{
  "num_attention_heads": 8,
  "num_key_value_heads": 8,
  "rope_theta": 100000.0,
  "rope_fraction": 1.0,
  "bias": "none",
  "init_std_o": 0.00463,
  "lr_head": 0.00606,
  "schedule": "cos",
  "train_tokens": 230200000,
  "dataset": "wikipedia_en"
}
MLP neurons of a small language model. Each row is named by its layer, matrix (gate and up: input weights) and neuron, and shows model dimensions 16-143. Each number is 128 + 24 x the weight over its row's rms, rounded and kept within 0 to 255. Numbers have three digits each. A neuron's up and down rows have the sign that makes its largest values positive.
Before each neuron's rows, "fires on" lists the tokens most often at its 100 highest values on Wikipedia text that the model never trained on.

fires on: "==", "5", "0", "act ", "- ", "==="
L2.gate137:130103124143128152149133129107156134116110143126142152140154125143093139138104166146130090104167127133095121140091172112132134132130116139125130204129137124153120159151160112115113122086131141109101122080157140137131103170170111117107118113098129153115131101097138103149162131166123106090157110122132102092147169118156152150106128129138151158123115117125112122117086135134155156103149
L2.up137:114097105142141114130140113142146155111111153155115125173128122122144123164118106157137079102150090140156132108095127131143130123101109164127153139167154096112139127146122093095118125136105144098156140094143114109110103165103091148120114135092124104118114105138092087161115151150152129123147136112136106130168150127143162165101151120153177146083158090111153171155121108103152173118160

fires on: "R", "rem", "r"
L8.gate463:141089140152078114150114149132129124120115147128090109126135127114160128098141153091090107131134138157126117148065150128099108071154150127121145104116145151125149133149132098124116102095146102136106117158133096166149108133186104112166137107103097133141111185098127165124126127128131088132127145091132133098108131144152107152133107122167128149158166138111112114080121120094115102119162
L8.up463:140117098119086161156137127126087098106126109065117129107063120103139116090116083149145077153139122179148133123095177136091134107158165148125161087103185177097170137151125153133155103093117150159132106146126165106125152158154104104126150134151144117148153147102157141183082120155145141121114167156094115130121136112104114135100139146128150138132108125141088110151092135140128116130123

fires on: "."
L9.gate390:127111134128146141146129136169127127145149102140092077133167149131135094103151141118103092125127108144151136091130124092169175120132146113116121158067062080175117155104121125169117142146083102118097125167083129160138152180111113113127164167106119108130121127145122125102152127087118110109101104151134135120147141158147110086124143155128144117119105132155166143155116171138088118136106
L9.up390:157094177103113125165121102125077098152119089109161135080119140128110169146112113145165079129156102134116099119137121104163128140117110119121113108109141158120124163135127105125155163121118129140155127102106099135084105125091117120103140150135110153112119181105170135123145106129112083126138131172153119149129177142119153163162137078119119126146126131155120173128149164095112120121137

fires on: "°", "in ", "most ", "app", "There ", "at "
L5.gate321:131161140126153135122131078164146134128102151148109171147120101137133176152156119112116141151143151127146177120107108114145163109096146179126101143136123138125186118113111132132130101118118120160141090118139130111132149113061145118068131106163105102149158105086152121141129123102106135112109139187146145159110149086112131150120197126099134143151152107130130145111129129138177165113099
L5.up321:099139124098098122150092124130139137124108097147127162148122139137140125111153159131159121115125107066104146168093089150161133157150137157119128107118097108183119136128105120148129165091160091091107111122154145122131137142150097144130155125094134123152132135156165185151108126149109097136127145148153109169109116137158100134120165130081096148083092111127181163137142164120180117117110

fires on: "cap", "oper", "ast", "Oper", "sou", "ann"
L3.gate15:121149142144124090126102125169106121130147127101117177124105167156095127179109145164091130121115149116134091148113165122134133132134135165162106132164135153120118173133147116139141150151099128143144089109067111134127112119161128100133126110123112132126132120128133117125155142075097143101099084178108111153106143112139098116115119149126119164080147151134138109149130104091125152139079
L3.up15:131106124100102131120126112136128137118099144146106095168164134128119145144113124138144112170149122145131095155158123139097140127113129146093083101128105118130099131132132120131171163141108095111119123124094131127132099160142091123099198118130197127131093111164157091131133140147164146111081129179111118123165120086128151172147118105115122163079130130132147117154164154117138123151111

fires on: "| ", "le", "Total "
L5.gate96:134131130110090073115118123109100102143146085138141119092156137128154120154123150138164121161103174135111091145159145131117145120103173134151116079130145133145089106131116126139103117119121157094147110167133148158152150208139141157132141107131150157118148137141127120121116081147142120128151154146169145113123138124150123167104138134126125117117114136139118090103114140078080118160133
L5.up96:130095149096143140124119127118089170104153141150150142069150126118122113140134162120122087175075120128101172135123162118108084136111135136158128088126078136109128163134142136123137098157149141075137148140096137148143158149119153119149145141105148174162111120166145111158122127129116136144154152160119105132146154097159174127073151133139145114092145134121096107121109150118120112146105

fires on: "th", "Title ", "ann", "anc", "201", "as "
L2.gate461:117139091145118104151114154129185168148131109105131184152161118141117128080130133130093099182117101133117156156110165153105097084135155109163131161099105176094142152097136108166127142109151111156102124102127125157135111154108153162143146173135111118127104106120149169122132170145132125116137155121120128133157185132128133144092086092102129180158143119159163152155117115091133109168141
L2.up461:118124078109127112141103141169149162144153105157128151137124135136093097110136125132096150134153131123109129151112133161117105110127101128165142151130110123083130138128143161153098101112143105170098107116106150145115124180143113128115127165132105150123101105102108186129146133141135128123151153105116126138164143137144171136109124123101156186170109153171137108135140101150104122164161

fires on: "| ", "sc", "d", "Sc", "ed", "rec"
L5.gate343:134137126143147167103147117098146156106167138147140116110131104127168139101090135142193109173148100123060139125137165116115110122166118129107130132126109091117143067131154146101129123085153137142140099077117109077179124153128124156119148112119163145128143120158104154116158092097134139112135124097159080134129128141133116173170149097108119121168102088080123151121123105168098127143127
L5.up343:128119070109169144154139083145160146110123164113154129118113123119167120112104119092135164100131092176130101131125142134092116127113121142119119077103105119082120157153102129108121130170107134078131068141140125117127129127113141128145146161102184140129132092159128112151123162115110096144116134124092113119152136139147133124053165144126164130134121127106127124070121095108110153133129

fires on: "id", "All", "ed", "ell", "ill", "us"
L9.gate22:160132157109117126137178142134129117110108104143122116119106166110147104148148143152129166115146144154102139114163156111147140111130150186114158125081162118132147136147156161136145117142127118152167143143164147166156120150089200107118136163181120069137137140070083145141109117161125079115121152076106116102121102167103130106146121125101112137120103113109149122129107112129119161124124
L9.up22:123150067123154168149104104143159164079109117135123112083117108126142128127123135138179136098086142160125145079127107142164114075105171133133142060107135147156112107122127152119168184102186155076151137103156133128129139118098130142132142130169114175147117117122128108114137109108130169128129131148111143133076135130154155114136111138164112172117132173073117089113124148133140159129102

fires on: "a ", "re", "un", "a", "1", "as"
L8.gate31:151068135085075119124097149147123144111127152107150130123185105117140138103140149171122140135135129142105121124103109144120112121119139165137119136121149136148123106107132144122100168126104077163131141121103103129141157104130102119066112118137110122147124086059119125155124075121188121143157174106110119122133121118120127132151174120136143095130129174133145137119108161075178128132123
L8.up31:097093135113118109150122060148068112142087140143136182117136110126114131126121134144102137131108133112108146094126140179115173166127118143109139159121112142123075119134135146127083130141114156136098150107128168110137115132112117116138109129126127127150098131111140116167109083119144106133130151130150146122111150125121128135116103113162139110134160117139118080128151155137155130126080

fires on: ";", ");", "|---|---|", "record", "int"
L2.gate357:106147179096109149134151146117134118122126105113095114130153126132100128150145097116136118141133130159109133111158122121091122129135130117154134135107088130144151151127144127148156102109131072144144096099115157168130137162164127106137137144130150122151144119107128116125123142107146109127133144105069165121132104108117120139096111181103164154094130154152143146113115112150137138109088
L2.up357:141142157135138130086141083126129117068153103148109066103140149105163162102156108159119096131079155144104135109165153110121120119144166135099103190094108164147153146135089138144097141104151105155155095114098136166083164120158135136170148147145137101095130146088135112108096125105143120183123142113146139115123129129111115129140106140113142135094129129168135142083138104117114124126105

fires on: "go", "Boy", "performan", "appear", "sour", "Batt"
L2.gate417:128159115119183100136138116141150137165162129151121181160099099132120135143136113177112135147191140135137122091146159116133116143102152107141092148124151139112155124128169146117088160093101121119117152084114173125109129164064140142131121129119129147138190156147159133103130124086105166144118147151136146129136140131152101075168143154121129151128118159089128127141096118132121118114127
L2.up417:153143105137185103141125126137168121172146118148120174159100108151124134160123127182101122149176135120124107099146157118117102139113141109148099144118141154115141121112173167097076133087115147125124143087099187121116123149073111159147136105126142140127173157175149143109154131104122158172116146152151124131116146120157078076174148176116133146118095159098120096126095143111142129115093

fires on: "===", "\n", "ig", "tion", "eg", "\n\n"
L5.gate250:125182089109162150121091150109163118121127105127119123108162126081124114124114146082152134148138138122111136135101104143113108091129069164119150153106128120136170124120139144123117140080105172165160149133189149082140130152107135105159113127134118178129157093108167161123146143106098130127126175120111120152163156103121093162108090107131091092082103118172165108089114116127173117077130
L5.up250:121157113105182089137131149160157129128126116110152130118130129124154141120141121046136126114171136114093152148113094162111144140143107195130142163083115132119165090108140160104136150066107153132142145099123180123131102177130118141154134142131140137085142093107116141140119120126124145126142150109124110103127149125095103159079127168122121087099091093163165100095112165143135103103127

fires on: "will ", "would ", "ed ", "ity ", "ance ", "should "
L3.gate139:093049142107132114158093149123115162128133150078181109107135091131104116153130105152111119131135090118145146118139160118155107106141154119118140116097137137081129124136124111099146157137111133117135121159122174158127125125125129174118173129142147080152128122148123138162114125139111128103164131146147093129120132150128087139175099134153101159124129122073168090148162140097122118159164
L3.up139:101075180101119168151124106142145143143133149093137131108134137141119119132138119140117085116120106144125165107175153153140101108132145105153087097138142126116151140148136138104128156169120093115122125154136144143134121124119105167151152134135164077119166147144188144135119095147111131112163129188092121145128128119106078152179100145118121146081084152082179117150146152087112133158153

fires on: "), ", ", ", "an ", ") ", "(", "One "
L8.gate308:135158149099142107134147093134125129098121129173130075097149157121172100143150124140157138143156110094102123130144142134126167141110184121142082121140147125144136128108175114154122155122191106097097113106104124132141101079174153089115088124145119154136048184130107102105147136110155144146119165120121140128112127184113112088120126131097149156139128153121152155147160105103165143135143
L8.up308:156144137130161093175120130094141072134097127150144101111138104113176174181135161152149155170066094130102160156086163196129129160148114072108152129139133114144118153112160079136120140136152121131118122157125135075123162111153153135146101137106128137136127148148108155143148117129170132124120097123156106085170092143134124118115095140075127124135132162153129128051122100117108143127112

fires on: "re", "pr", "–", "rel", "un", "pol"
L9.gate385:122178134111124146151134101148103138100143139095124111147113147100151132117131155114100073122156131122122142104105167143082154171167163148137157149127136156139189072176132114142122121139084090126135153137136140125133066125125126141131122162138140127124151104091131089144165120132134083120115139097140128104106150138129140121139150144121115111126128114123123136102133161119155127100139
L9.up385:165105101104125140131129107106155091143167138164122136138172120119145130169114165164155134124125121181113115151120121117108157091102148101096105131146133141159101168162150087121130174117130090143111090097137117179169132171128118106121146128145091090076116094168121092161094162101160152141143144134142117145141116098128126131092139083140134160165128101196141147083135157139128082110152

fires on: "in", "en", "et", "der", "ing"
L8.gate56:139128111117168124142103141112148123095100148159138164120105117072160103126103127168103139144169125118126117144143073134129117100074118118095136165114148118115121123177153129148156133107140131126155112146110118128162136102101142095138145159173135162160129151127131119109136125101103154120155143129133129112139120176165126133118137138181133103153113193078178115129173111102196124149154
L8.up56:150109121111156087128142151106111097131096114136144154141100118110155066078135141128104123094105122118135096125136123155160180159124075113134123145153105119113136153146157139171137095147100150165169106127147106115099102101127131121126106088130136148121158190118155142121145135138156144137113100126114067168092114147142152136155170159150109085095112171116125125148126114106125161115113

fires on: "- ", "===", "==", "= "
L3.gate244:149100145142120138164110114152118109163112138116114100159126123120115145114182109136126141094112148099173133116145125129150135129100143130110109114104104125129097126130137152147121136147126125105123113151158166137076151114072103116112106141137135113108081118170152105137100138184148185102130112112098156159142143142144084147091105137134098129131129152149132117137135137089171109146146
L3.up244:123085134066135102134143118167143105093135175116154154131132146155099117117148123158126135132115115162105101136149107100148144105115117137112151111153139140111138128157118161132141162124151140106086117120179066146150131086074120130137135151134174095151158130146133124092109052117161124138113113121166132107154116146176122107122128142110108096118085129114164135138165159126113141138152

fires on: "de ", "e ", "et ", "es ", "u ", "s "
L9.gate105:110128089122138089133154135120148154097146127113158138131098129127111146093134130120164162144185155052131148151160103116078105118138139132103147110103115120124148157138156116138137145183152106168143108175143152106121093118126131105158108141132088145167085128116132111143133151121097143098117105129121127144148100079117128142102144114150150142174071143101146111150129121141124164157121
L9.up105:150110125119091078130146132116156143160119140139118103082108124138112150144140134163131104097114092111137125062107153145123142146105109158089105088128122114138107149110128106131126150131109146132146155086155110142109149159130139140124110113109171159128130104116136133144154171138117173097140161112127130162147143138133099161122128079098125144104063111159153123121138122083126137165112

fires on: "==", "- "
L3.gate486:131134127143121151156152116113174123161119108104103150156150139118119108146137151128124097136162180148159172159107135115136142140118113135125118097166130124174160150160142141148117110141127111104101143156159136155118120089116091085102157166104142084094104173142147132072135106143115129084166130099122124177145131098152110155102092105106109116129106164105134106144144151114128127130105
L3.up486:121090108113149159126150136137146114120138134127093157188095082124139114146120150117150091107163086135116165137130098128113158124113110104088115131129148118090104108159151160125139155119133183086173086126136094114131184115157121140125112139112154063162140148128131148157108110143136123128139092129087135128133091129121135147084128090139088146109131127122115138137129184107146119156153

fires on: "e", "y", "able", "ate", "ower"
L8.gate125:133127155119113111122075133156126166112085131112180106101120151131131119121130133125119110114150110139107119152099166116134097129104117117158178121132137103148105131151131146134143097127125109142101091143125113125153067102136128123141148114117131152164160134147131169112147069089140079140132134120132106155117129126165121118110090129131122120139133105172177084103134140153159090158156
L8.up125:106158152136151106121120138159160127110149155150108114136146148093125172122126119099093144110095114149109165141115148132104089145121094127205107114145105098133140136121129132118118133114112133162132102067116130139144115131133117174138121131133089120145146126149136147138152129177113106136135099086136146115127114117097121123141132114089138112081143119135149152160095129169124121099123

fires on: "te", "bre", "kn", "we", "bel", "orn"
L2.gate296:116121105121063149155083113082127183129086148089156086151166085105144154094120122129136135198153116089115151135136169093080112099140155159136104121109110144121133128138147144133090124121111148117149142117124121114149083120105129140123133125119081132152127117133138123102082144131108152154115085124111140122168132169152143142160106106122153137141139115144159102095119157100137073124126
L2.up296:103106110148076100143112118069130152120090098096158102116197102135128087095117138102150143185140145121130133139138140118112097102125168137110130139133114144133127172131136161135085132118117129181130093127143157164113083130112132113099124134108112115145136113174178152142121117155118135125116116125138121118169147123129102104113102129107154099157128153119140111130114126100114096105159

fires on: "of ", "cour", "For", "ath", "doc", "p"
L8.gate395:148123162112130102153126126132116139126112153135142110119126145121135141128170120150083148124131160121126119158102098162126118144132107169100125148083183117060142129142146146107095146129132126133144129144165161131151129136155114140105120117158131106157149119098120123153134153119123080140142115173113171118129114151154127067124129126124099122146167165134159140105087142161161140141102
L8.up395:109103122151124121121122091122137126117142149143142182154142110099136124118145084106087126139136138160130136127115142118145108084107184124151141082143113087161130076136129161123116128104126137136160135118111198159127120115108156171142143124166109120148112128142108134136167131171109136170122114155123157110093127136173191137086115126123160151130088089151112103127129145113097106143145

fires on: "re", "be ", "ly ", "very ", "un"
L8.gate6:136103164088136131124114113111150121121127118111132121158091119133165086096095165129165112101141110126131103136159144128085129122119169116103143138131121147172149062108118114140137160146119098123098099141129140125143158162173113095107145129145121191111145153099108096118126109097119126102120091128117146115077127090154120143085142112087118127126109086092135151106137121095149106122116
L8.up6:134160121132147115141142103127177106116127135126133107126162122138148105102114150155123131138130105106132133104098127141101118132164152120108151112149110105133119149087119145155137128128148169123101115090107128171093079169136121083128133162095086129118097092151133105131132157108109094129129133158112132143132137104148132125071104126131102141147131129163135138114103198127123100147153

fires on: "| ", "in ", "= "
L5.gate194:143086088111131189089144110098091120090143097081135141118120134137179155128106142111105115137139147128188173137143136132101123103113129124129128113084160103109127157103161082081127145134123170124131113177136163120181181164130144108122131108120135146125138109136128135129143157125113146158153147128140151109168158133112105153115102088163135155099107067135156119101171131104154113166138
L5.up194:133096142083114111094136134126090112134173140095130147118124159129102091074182131144096102142121117144142143132136160128082099162103085167116112123099126165133143089118152099159119114137087098115149133135160141132163131162093111147128116126156151117108135121183110094136149174149139133134137082089122115136170126093147100163125115126112142135149086110117119152106128144097152135143133

fires on: "ts", "t", "p", "es", "ves"
L5.gate195:104171113104150191119109113177125119091122125125147159124185123095130119127113134149099146138109098170110151098137107114139125135135142122143115136131174111087181123144129136141118118147122108098120106133136142137101158129149151133096090169106134117167148132099124146121159137140140126120107142126122111138111141106124117145130152161130120114200133121128121126101110115129115085135077
L5.up195:139155137122104135121123135106129102110115115105086109119075119125170156127100131144124122123103177167077177132070124122086118166095119121110144116132115097149151155135113077181106060095119105140098156138087112143148092099151106161147122149149158133134152114101142133079128092106115171132141116093157141102115146089133150134124148126140159133122147140145151175113095108136115125109122

fires on: "tions", "nation", "school", "ad", "system", "history"
L3.gate68:145108075140146134113119093170081158119156174141148113097136123098165110141138095193148113100102108072097105114119136123124127122120149125137100111150127112115084113114105122145125099116099167129123118170107173175151109137113128136109155121104089116140079147120157183150109144119106131127105090152109118130124138115142149174173123140124135129123107127168101116122129155109158094123113
L3.up68:145121083136108143122111114145087109152158163125136121108154126124125115098167149172128123126145117135090102125138144118133149152130138145158148117114108092157119102086088073154139095136085135122088117109127148148092145124123169125175165138167151099149139112121091133126131144125178125153147151101096115127171156075117146102172177122152110082114091098141072173172123087107127174150096

fires on: "at ", "in ", "to ", "B", "'", "ab"
L3.gate343:086159078125154136118122180126147103119159106183128126152142091164149134141143163099135108093142133083161112117127145109123121124090128065169106117180120152092137178082103103137099146127095140144098105133168138141140156120090128118125107146145153116134140144121151116151095146141149148146133124156174173168142125120132097141137130160119139117194106116103137142168158122125123190091145
L3.up343:121136110143099145092128112130103133136163134123132122106132123100180143100103148171180151123100145097134129107132149142146137146161105174129172098146124151156145114163158114143126119116122117101113087137145105095175132160107117112141118115168121077172136097096116129165158101091101131089132098121103119198096117128141116138117110150134127133066131132142084129148096087110145129103144

fires on: ".", "i", "lim", "M"
L9.gate290:170142106087152152110149174092131137123108112127128151124122143129123100121164144101139107170150111128158150119145149154132162166115109162119118149110115134156137145125139108110156114085165090131176095126090143142151133160113105110164114129138138123199101133120126118134152150100136133108131102136138117119181093084126077154128123133139137132116162138138151160101130120168131084151143
L9.up290:149106078153135147126097082160146102140106139121098101110144143085133128163123134127186111160157162145135092157130129091157136154115092149122082124152121164128097113115144138105143124120131105142138129128101096129138083146086178125124097105112127159121092146154110167151114154192109088108094112188160130165097096137123121091152126087175119142116141107133121078129158145154176113164145

fires on: "z", "j", "c", "ol", "si", "al"
L9.gate159:166112180121090113075142158092147117149128117145145080130111184097131118115120145116085109193129124163139093104117092107088128108117119097139146120127146055111173130122147126103121131094155132162119134162128114104161128132118134085125108172113165160119130147120143124085110127157145141122096129143132126120140136187151160121106149133096097142125109162116170136098111145110123149097158
L9.up159:112128121158072081119153136142134108144131122127086118126149152095129151154135142090083120137118105086097116138094068124086146171131120108115105147156125119098125146145074127162147098128100167123126138113180130130108136136125113088116134127121138181159094124171108135143174110129109127143108090104120094142115080136156142135136096140128124130153145136163148122141130090116091139119125

fires on: "."
L8.gate229:106140111105173163135135114167114121107141156122108160129156172108094108138155088090156116091151128106164099090114147116113136145154121128131150138095132074135152140123125123123117091109108109094158150098132144170105160117113120107110097128120172113113089161147134111088091186093105146127170126093154116156138116153077114141111109140136185123154104141091127116076184144107111134154153
L8.up229:170147099139121103109158121107131097149117103113164112122153111089137109136071117123170102130139090155127091144095122097169123140177130130069119099117105099146136153130120141092134116063093107103165102144124119143101095112130104090126156125178148127142133100112156137095070105104090132124149121157167122154132146116109101120157109083137191102138174139153145106081157144128143058117173

fires on: "Cr", "cr", "tr", "Er", "r"
L3.gate328:091132112077144147149127163104131129146135160114111102130082157123143151132120136154115120161180118159142081148133090113158155114162114133136130075144140131086102118139119152092140154101129140145105102103103077102112177123162133117123152118138102149118116150132110119111108166128172155162164143158129111100135095135162092185089117136112138146101179099124105073113153124099122119100108
L3.up328:141144117105119161127181141133132133141123094131109142117099110120096122106150160118148138133121150130164115161163141164080094065129137151125132144134180125139140127120100125150146097127116110101123147157109130103133110114147114080103078123107140118131175114104155093156124135124132188164090134137101126127134108107139127167125076077101138126136119153101096122102123135105075080155184

fires on: "He", "| ", "ate ", "way ", "az", "Eng"
L3.gate105:118114147155129157099125108121111125128157077169163129108130132167129140150105143134169149130142099144134108091114127117127143164106094115150057121106131135157153136121142091154166124128114123091152116118116146115118103160078158144150151128121144163127103115129215114111163142135100132095155148103087129142126151077090119127114101117144089103094124163116090126165115113129151098103103
L3.up105:126129163151117145103134132115118127123150098166160118108148117160123134152110111131162154128169093145129094106128124116135148160104106126150053130089128153164147123126123113157152109144097126111161108123137166134132116166083172134149149122130146156122114117115181114123170165123102128088152145101108112116157151092089139106126107116152075127084109151123083131147103103110158090066095

fires on: "their ", "its ", "his ", "' ", "the "
L3.gate148:168111093140109146132115066135140115134152135152135142157147183115126094133151137053145137144129132114158132129127132114146121149116132087111142102121120145161100159113119123150116140131102136092102126150127099109133149109147145099114157167103147119156098118131171154123124121153150121117138108184106124155125132105135113087100105158154117114145095152124164125134142130131114104127104
L3.up148:126106113136123127101120081145099107162182145165090159155135147141100104118155143076169106145094141136135140119164129119116115127123137099092165084102136148122121137132105142160129152138131124082123108166125133124141134109148165119147166179081145142132110128107141149108118115155113085076156114168126154153150113099129136090156132161135126120076123110122133121133139138129075130109119

fires on: "Fil", "car", "star", "Star", "cri", "fil"
L3.gate412:076151082167130128157143134089137072119101101147131094120147187151113156102114129092121127110096164132147128087133166162111136136134123121130150145113138136147120158093097149111095113101083108110087170098104135126157139079144171120109119106086100138117121135101152137095137142125107165135177108101131166175111088106132149149131109091102120093134150105157108109172130073120141175174115
L3.up412:124116126135137175116196088100136119118113086136135102114123128109119149186139180127129084151090136147145122133119146115111130135132105133122106150128169130168122130099132147148137068085065148110092175118095121114145177093098136145120136118111145163122086116139125133113158139143121193157124119117102140157088142107128126159115148140117148126132139130121114111139121085119121135125120

fires on: "e ", "et ", "de ", "a ", "u ", "es "
L8.gate340:145121114074131155151111106098111143104075173163124119107084127131053132142149088128158119141135127077136103126130117156127162101120156142123159122093132112127122136152168166146096108143128115142162134101192117130094197128114122114177087153139126180149104150125149131149140129142120136135107111098104103119163125089133168135100147087142134118120093095133128131131157161109104171152128
L8.up340:101156120147102115154107138117157138126116148159124139123131147103109114125161109121127156129187150068078125111145113144156124116133147168107157062131141113135107116149148133115123092165140134132134170103123126150122159125132149139122080153055123101158149129130110133133163154133087151114088131139089139136152168162158135126097061147116152141114098087154119134141143124104097113132118

fires on: "\n\n", ", ", "A ", "\n", "One ", "An "
L2.gate281:156158133108094125154119147138109147138108131099134124080141107156119118106117122106158161110116133111051105111123121171111115170112116153137156171125152061149122091134170109106151098116139100157140161122138139120123138128140164147120116106131064152117166139124157165158168150126090119165140108103139113117127130146143153107115082157134134117142175100089148094140144103134155148149150
L2.up281:112127106140088126095109110110126120141141159135135153126126101102148152134159147128101098096156109075138119122177133141114114132154137191203122154131122122136144076138153098105098138113134123128129155117160157123098137172138117130156119119140145163068120133112120110086121176083118172119137107155110098100096124125154128155159166122113148135096155125139142096122124134095087081163160

fires on: "\n", "- ", "that ", "\n\n", "ans "
L5.gate325:122137083124129153117185121135114140148141116119074142155097170135127169086103130090166080117153161119114104098137071128106098131095164118116147094098115100160148113117178167111134126115157070147078118097151186105101089102151179122154120144125108157116145095130088159161110154168102111104146117138109138147120094103147135149150168128133139133143120151114113101134143105122157168138117
L5.up325:143121096150162162124161121185162094112120124132091123146112099104123125109090090121154171125140120125145125125133135087098091126087135093155127083116137110170150125098145135106105103127163110099100117067168132129104155087083163103135147164121137123119098123115118107130126154146126153145153157119161162129119119121088128129116151168113142124123092130113086160128158157107146153115097

fires on: "==", "′", "===", "im", ") ", "re"
L8.gate313:093162144099191087099130107099127132123096100085126112120085083156142152165082143145153103120141106119115128146092121111143131129163120119131121139123087152180139077139133117157146163117114148102105106145150142126112145134130145118123143129105143117142127134148188156088113072143151136135131111114131129107122089081138120046108147106120147173135114140158144190127120122083132128118155
L8.up313:113124110151141149136116151073147174096162106131095135150120161137165138144117158107163109134135148119123112143125103129133110124121128125129175163140154102115136152127131118105128114132076121133116122133136122103123188156080140127145116142087100144156118114139167151188140152143180129127153136076118191155138082127110164103127146146137137097141137150126134163117149117151185091090131

fires on: "w", "For", "for", "sc", "tion ", "r"
L8.gate183:154130105096106138115165138143172074120122151149128132114140102128141159137140108109130138143137150149137134112140138119142105112163150154126160117104142131059096164149163130089123119138127156099122082117158150149095113150164107161137136145124114102127170134161120085139145131101099110128163159156096139132118136123119114124081140119153164139143180123105086105116095103153133087121167
L8.up183:116122123164130146154132135110132141103115110077111174136110123095134159149131114123113146155135125093143111118145127096069143100140153137148139117110121141103109140113134174156115154153108100104107154098114146131182146157114139133100121141112151121124147140160108117153138116129151094149120124177133134157148146112115112132126126128113125146145158148120127131094115113180155119146126

fires on: "il", "ai ", "ish ", "ant", "il ", "8 "
L2.gate49:122162140111108150115165149105091130140135163115108093147096130090113124147133196125104119157157116127134099160126171122113146081133157109114125141086117142154101143100136114166114129128134118085132067136120122104154129130113130149126082109112124162091075181115122138139168154167140105129134143060116143157110099124128132178125165126107121140123112144165077139118103117087158159144115
L2.up49:139115124150118139117111084103116136106124143113085135115123129128136160127107154116136130116105174141120140121105152101169133123094168077091115115174089140119117137142147175126121153162146125153140071120116163152142123118099146149102136135144115099142125144089140107164194099124150124117144138134118118132117128146131124136109103149164134123148137103091106114120125148120095140145103

fires on: "- ", "| ", "9", "ten", "st", "sist"
L3.gate455:109163104128127162161140082118121146054126154098125164085123139138165100131126121126145160128129100111158136140164103139153156143123127105117121103108129082157147139139159157129144135122118122126101109152143130170133120124145091168123136135133178089103135143124131134139110110151122132124151104126118113138142142126100131173084129090068128102126122133098141155140166142096126154163159
L3.up455:104140123135111153088142101116137111137116167128144129151116116109132113135147097113087123104103160146167139118126103115139154113100139128080158118123177121178099126117111124119126136135092169112154125124118091149141179136112113134139098131092151109131153144154135143127111127137156113142132170102113117123136176121175174129126152119125119065100129095080116120165171126109117147131148

fires on: "o", "en", "do", "Bu"
L8.gate282:144140134171128185091129127069158127154136153165149078160108113141148101141097137160116159161175114178130160133093153099134121140132160176150157139135136130163150172147129119150161103098151118141145077119165145145075124117139128126141145119133136096159163160149113117149117108151095173129149111181134147144067125143146127151095166095186117107105085087155121090156151111133113120132087
L8.up282:123146103099143126134075123126123166143150169165116154111087141121161146129123105188100140090187099162104114152123086150106118144141168165097153145135105179118124129109137139128169154144126122115166133103182135150142125113141159158108124141114118087110158194132143126162137139133119166110145099134136148157160092185163145119132125137174104076155122077150129100119123123158142112123118

fires on: "al", "s", "im", "sal", "thr", "ax"
L5.gate420:167161147144175169097079132150131116110120148122127114139157193140094171126129141151093095127132109132146123106118108118155118115126107142092090118182087116123124124120104101097137126125075101143092155146095173120100071094114099070147095143167090128080125149148197138138091094122116109093132135146155181136176106117111122183099143137122157107124102107112153108144136081134154148139118
L5.up420:169120140096138134138069126148166122118123118166075121138126150159124106161093159152174147105107126136101123120144141124133086118158148123141107133147150131116147137104140119118126142142124119079138163113118149176081100169107150072120064110156144138108080145144102161124125094137101128092114153140116136098145131127128129148188143134142113133090151078182177098146137128080147119108145

fires on: ") ", ")", "fron"
L2.gate195:118130156114158092132155163090114134091166058126116094156156115100129121138130103117175106111155110102102121106131094153066156137126126130156123144172109118113132161141130129131126115102158113135122151139110120155121104139186134116163132140141145127100132121164165119111090122126145107127153122122083147140111078141131097102166136119105124091162141187126126156148115137137148083114135
L2.up195:139141084165121122153148174085108123117182094154114111145149095109137111148108117112140052165110099089130122104110072135072135136163149088148114143166100096138115172127146128108114111102137130153096166138104098121144122135169168164186133138158158147097150132159161113092133092140146155125098141131075150124097107145148129132154119119137117065113161133131149155135110120142122109091137